Weights of a small GPT-style language model, trained from scratch on English Wikipedia.
Architecture: rotary positions, tied embeddings, attention and MLP in parallel.
MLP neurons of a small language model. Each row is named by its layer, matrix (up: input weights) and neuron, and shows model dimensions 16-79. Each number is 128 + 32 x the weight over its row's rms, rounded and kept within 0 to 255.
After each neuron's rows, "fires on" lists the tokens most often at its 100 highest values on Wikipedia text that the model never trained on.

L4.up1101 [104 116 120 102 122 111 113 158  77 179 154 188 165  99 115 145 145 161 104 183 153 162 107 140 159  97  72  58 179 158 148 169 155 115 163 134 193 143  85  99 119 146 141  57 131 121 154 150  99 144 189 128  89 134  81  73  88 108 135 123 128  86 140 103]
fires on: " and", " or", "-", ",", " L", " R"

L2.up508 [211 191  45 123 155 151 112  71  70  93 126 151 179 141 162 101 146 165 130 148 132 154 147  99 138 157 159  62 143 114 143 193  95 132 130 123 166 181 121 181  68 154 100 153  95 146 135 129 135 149 136  71 127 116  93 124 121 112 176 121 132 100  89  85]
fires on: " an", "An"

L4.up697 [116  89  71 120  93 132 185 104 115 126 123 155 119 122 162 101 173 182 133  73 130 144 117 122 164  94 108 128 146 114 114 129 138 122 119 116 118 130 190 112 159 162  86 127 136 179 136 134 120 132 120  96 129 131  99 119 165 119 133 182 171 129  91 106]
fires on: " f", " and", " &", " 1990", " rev"

L3.up798 [107  83 168 140 122 168  93 179  95 153 105 163 137 106 114 139 131 142  94 160 167 180 135 131 157  78  73 102 241  98 155 185 187 116 129 140 169 132 110 155 123 122  75 101 145 140 116 181  82 151 162 124  73 124  83 126 105 128 129 118 110  43  98 154]
fires on: " of", ",", " as", " much", " for"

L2.up1290 [163 115  91 137 123 167 102 104 135  95 101 124 129 154  90 131 140  98  96 117 156  64 197 106 117  48  81 123 175 104 101 138 130 136 134 180 131 146 155  62 148 174 127 159 116  71 121 118 137 149 105 119 125 146  52 162 128 137  83 149 109 147 109 145]
fires on: "',", ":", "\n ", ","

L3.up424 [149 121 152 137 193 142 126 155 188 175 115 152 144 142  92 114 143 166  70 123 110 110 144 117 111 113 113  97 154 129 163 160 117 111 115 131 151 139 170 107 162 151 164 142 124  63  92  77 101 167 144 107 104 130 110  48 141 148 136  90 129 144 120 145]
fires on: "'", ".", ")", "ella", " so", "a"

L4.up711 [124 115 128 103 123 148 115 137 162 114  38 188 170 114 176  96 154 157 143 153 161  86 146 148 143 174 104  82 255  64 156 179 135 203  82 115 162 102 173 143 108 159 165 143 124 132 166 128 111 157 157 113 109 115 135 122 120 134 158 138 138 105  94  88]
fires on: " (", ","

L4.up1446 [116  74 141 117 123 148 144 160 116  68 105 138 135  83  95  86 137 112 155 104  72 206 152  85 127 141 158  91 148 116  74  65 114 115 132  83 124 112 165 135 102  98 172  96 134 176  86 119 128 194 180 117 100 151  90 121 121 140 147 153 152 137  76 150]
fires on: ",", " (", "-", "G", " War"

L3.up1347 [124 167 125 133 156 171 155 137 100  94  61 120  94 146 135 114 143 144  58 114  81 122 111 136 167 170 111  67 179  99 152 125 109 200 164  58 180 126 147  69 185 101 100  83 118 115 108 163 206 149 143  91 124 123  44  80 127 170 114 134 109 137 135 156]
fires on: ",", ".", " and"

L2.up701 [158 104 102  59 101 152 126 210 133 132 111  97 122  46 178 155 125 104 130  84 174 129 157 110 110  49 125 119 181 138 124  94 138 161  93 180 163 108 127 116 113 125 129 176 134 106  96 107 129 144 121  80 130  56  68 112 186 131 101 177  88 117 130 171]
fires on: " to", " for", "-", " 1", " of"

L2.up788 [115 157 151  18 115 155  95 182 113 170 161 127 107 173 161 149 130 145  95 157 155 184 168 122 148  77 101 146 156 137 120  74 111 169 150 130  66 148 112 137 113 152 136  74 130 141  92 158 142 133 145 125 108 104 112 140 192  65 128 188 119 160 127 130]
fires on: "-", "–", " Pen", " in", "|"

L2.up1142 [164  77 148  87 137 156  98 162 151  80  86 168 136 120 157 127 142 172  91 106 138 162 184  84 107 128  99  98 169 147 149  67 121 133 161 136 147 111 144 132 182 116  82 104 161  72  98 151 152 130 176 110 135 190  88  78 157 102 113 133 162 127  94 159]
fires on: " /", ".", " (", " age"

L2.up1197 [159 133 109  59  93 130 107 218  95 141 135 122 120 104 160 173 136 167 171 131 151  84 182 108 107  64 149 132 164 109  91 101 142 135  62 140  90 128 168 123 133 119 170 122 150 106  83 117 184 121  74 115 188 125 127 136 176 128 115 177 132 121 117 139]
fires on: " St", "-", " the", ":", " st", " Ch"

L2.up259 [135 131 122 129 115 140 157 139 105 126 141 148 125 144 141 102 119 155 112 143 134 127  98 139 154  79  94  89 236  75 168 169 114  81 160 129  77 123 143 144 100 157 108  82 135  76 147 159 135 114 204 119 111 124 116  89 124 123 136 151 110  93 126 143]
fires on: ","

L2.up1149 [ 87  89 109  59 105 141  85 116 143 161 113 179 197 129 140  94 135 114  95 191 185 156 151 106 132 110 141 108 149  90  93 158  95 117 129 118 179  87 183 153  63 169  88 122 129 136 138 112  72 188  94  94 132  87 122 109 137 160 152 117 127 112 124 168]
fires on: " Re", "re", " He", " t", " re", " his"

L3.up672 [146  93 211 147 138 137 134 174  79 132  23 149 105 159 118  69 132 140 103 141  94  94 101 115 140 124 146  93 228 115 178 139 150 108 173 111 141  88 135 150 126 136  80 151 138  70 118 195 109 160 165 128 127 122 118 137 124 167  91 157  81 111  82  99]
fires on: ",", " (", "m", " (−"

L2.up1443 [112 166  92 126 123 133 108 178 140 168 143 178  90 139 133  89 102 151  87 171 136 140  89 121 149 115 142  91 181 112  89 179 147  42  92 171 171  99 141 125 131 184  95  81 115  79 111 101  93 182 147  86  92 113  92  80 130 131 140 168 132 155 106 162]
fires on: ",", " Se", " pe", " years", " se"

L2.up608 [113 147  90 101 108 109 125 102  69 116  96 214 190 127 131 153 152 133 154 142 133 160 188  93 140 145 138 131 128  94 110 156 104  75 129 120 137 119 127 165  74 205 192 155 175 164 125 166  86 168  95 107  97  86 128 139 117 146 188  98 122 100 118 124]
fires on: "\n", " an", " as", " (", " |", " was"

L4.up636 [103 139 179  97 131 158 110 151 100 119 115 141 134 172 107 105 128 150 148 181 114 151 190 131 122 141 148 131 150 165  61 108 121 187 164 108 108 126 101 141 131  98 151  74 103 144  35 142 111 180 185 118 156 117 129 143 137 118 166 147  97 161 114 132]
fires on: "-", " (", "od", " H", "ind"

L4.up1188 [108 145 149 127 144 177 149 119 132  74  68 144 168 133 137 115 173 177  89 146 148 148 208 127 173  92 104 119 175 107 152 177 158 173  99 142 108  77 132 139 107 123 167 138 106 108 128 105 113 134 129 116 103 122 105 117 133 139 130 135 161 100  89 116]
fires on: ",", " the", " his", " of", " father", "'"

L4.up236 [193 124 141 126 172 146 145 140 110  84 125 170 165 105 140 115 147 106 120 108 127 130 158 127 162 170 128 103 130 133 128 117  45 134 139  76 153 147 129 119 128 121  95 118 197  89 135 146 132 185 105 128 151 185 128  77  96 172 159  82  85 121 140 132]
fires on: ".", " However", " but", " while", " But"

L4.up1398 [128 177 113  93 120 144  95 125  72 141 155 146 153 124 157 146 137  37  65 123 145 106 174 150 101  90  86 102 192 128 111 166  98  98 133  41 150 118 105  90  98 218 181 140 101 115 148 153  84 161 102  88  70 101 124 102 141 115  87 170 102 110 115 145]
fires on: " ex", " In", " Con", " in"

L4.up487 [143 184 112  83 162 216 168 103 103 164 110 153  93 131 172 109 153  84  97 157 155 116 141  46 108  51  94 102 130  83 120 128 131 110 126  99 129  80 158  73 154 134 158 136 132 155 113 173 139 114 155 155  96 119 123 142 173 112  99 146 101 103 130 133]
fires on: ".", " and", ",", " of", ":", "play"

L8.up137 [115 131 181 156 177 123  78 151 125 172  84 170 124 126  78  78 151 116 145 107 121 146 139 112  94 139 125 111 155 136 135 128  93 140  82  78  96 125 139  96 162  92 131 150 159 152 103  98  89 216 179  93 152 191 114  30  98  97 162 150 130 123 128 147]
fires on: ".", "\n", ",", ".\""

L2.up484 [177 177  84 128  59 156  88 163  79 105  80 104 123 174 164 101 143 140 106 134 104 160 167 112 170 118 145  92 156 130 111 113 136 135  87 130 152 153 147 118  97 176 129 150 140 154 106 166 163 140 113   0 124  81 139 139 111 111 141  90 122  70  84 128]
fires on: " un", " Un", " due", "Un", " an"

L8.up946 [138 140 132   0 171 151 142 143 104 109 149 121 136 132 168 129 106 150 148  69 172 152 181  90 127 196 122 171 138 138 139  68 113 133  54 101 124 128 179 160 117 137 168 144 129  93  59 102 108 134 156 138 142 115 105 151 151  87 180 116 162 113 151 146]
fires on: " of", " (", " as", "ated", " by"

L8.up1052 [168 105  79 126 187 126  94 129 136 132 131 143 164  59 131 124 156 180 164 123 118 150 149 137 116 151 178 118 109 160 157 152 108  60 101 107 179 129 129 142 131 106 110 142 140 176 157 123 111  92 145 112  88 157  69 100 130  83 139 169 165 105 126  70]
fires on: " an"

L8.up567 [177 105 143  94 164 104 144 184 148  95 144 144 149  99 140 134 166  95  94  87 139 127 120 143 155 112 115 115 146  49 137 170 141  74 123  79 145  61 173 153  61 202 144 147 111 158 124 156 181 140  70  74 121 144 113 107 123 134  82 213 148 103 107 102]
fires on: " in", " In", "in", ",", "In"

L4.up985 [112  67  97  76 160 128 157 165  56 176 138 148 163  65 145 121 124 118  77 152 125 159 121 107 141  69 100 107 129 135 153 183 156 149  95 162  89 105  83 173 122 143 143 139 168 112 125  71  96  76 120  91 104 110 120 132 135  77 116 133  89 162 137 125]
fires on: " of", " a", " for", " the"

L8.up701 [141 103 119 146 189 200 165 153 135  97 115 148 162  66 161  86 122 105  99 198 129  81 202 117  91 111  99 128 150 101 149 123 114 143 145  79 156  93 147 100  90 107 159 148 134 150 122 141  89 149 162 153  38 152 145 108 179 144  71 131  91 161 121  84]
fires on: ".", "-", "|", ":", " to"

L3.up7 [132 117 106 107 110 131 146 121  91 178  69  69 138  78 117 102 113 186 138  61 160 176 111 135 158 159 140  92 229  97 128 157 134 130 122 115 157 102 152 128 134 106 128 105 157 155 139 144 131 107 113 116  90  62  88  87 119  63 101 150 121 126  77  83]
fires on: "-", ":", " a", " by", " of", "B"

L3.up711 [164 128 132  85  87 115 172 184 107 160  78 171 187 124 108 118 164 160 122 179 192 147 112 144 103 105  74 145 193  86 155 162 142  98 153 152 185 105 131 152 119 192 111  84 149  70 142 146 102 100 146 126 165 125 142  89 141 104  98 130  98  95 116 180]
fires on: " to", "-", " and", " he", ","

L4.up628 [105 126 138  36 147 110 138  94  97 121  82 111  72 119 115  84 140 156 115  99 167 176 158 127 134 143 151 135 157  96 112 134 127 163 106 109 162  66 151 190 152 120  97 163 142  62 138  76 148  90 159  98 172 144 139 129 155  92 132 161 101  82  82  83]
fires on: " and", " by", " of", " his", " in"

L2.up1065 [204 136 104 106 111 184 104 100 131 101 149 133 116 144 131 111 129 102 113 179 151  78 253 103  85 109 122 140 166 135 115 133 117 172 121 155 137 111 162  67  71 133 187 121 139 118 116 183 165 103 124 103 142 119  76 187 199  95  90 136 115 133 146 107]
fires on: "',", ":", " :"

L3.up812 [105 116 122  54  81 157  94 153 133 100 115 146 160 120 204 155 137 194 140 157  94 109 122  99 160 126  94 139 203 176 142 105 126 150 176 148 158 132 109 156  67 157 123  82 157 114  91 127  60 120 106  92 114  95  78  68 165 111  91 153  79 168 107 120]
fires on: "-", "–", " U", " Or"

L3.up131 [108 101 183  91 101 127 127 103 140 133 164 135  81  83 160 117 164 125 105 181 141 150 132 117 163 140 139  85 136  96 157 190 132 149 117 167  90  86 159 175 188 120 100 126 135  48 132  69 127 133 105  81 131 147 115 128 192 115 113 147 138 169 139 122]
fires on: " World", " by", " of", "ad", " from", "UN"

L3.up1511 [150 119 155 146 141 136 123 137 160 139 119 166 139 110 127  84 163 155  39 134 110 146 166 108 147 141 116 111 161 110 131 125  54 133 147  51 137 135 141 150 171 132  87  99 165 145 100 108 133 177 129 117 152 181  75  60 135 157 141  78 111 136 163 101]
fires on: ".", ".\""

L3.up683 [ 92  82  88  70 115 164 156 164 128  90 105 113 101  79  90 166 151 143 138  81  92 164 130  95 169 163 123 143 179 125 145  79 160 171  61 142  93  72 171  94  75 170  96 179 140  73  50 107  91 144 110  57 111  76 107  80 143 166 174 162 160 158  94 147]
fires on: " of", "-", " to", " High"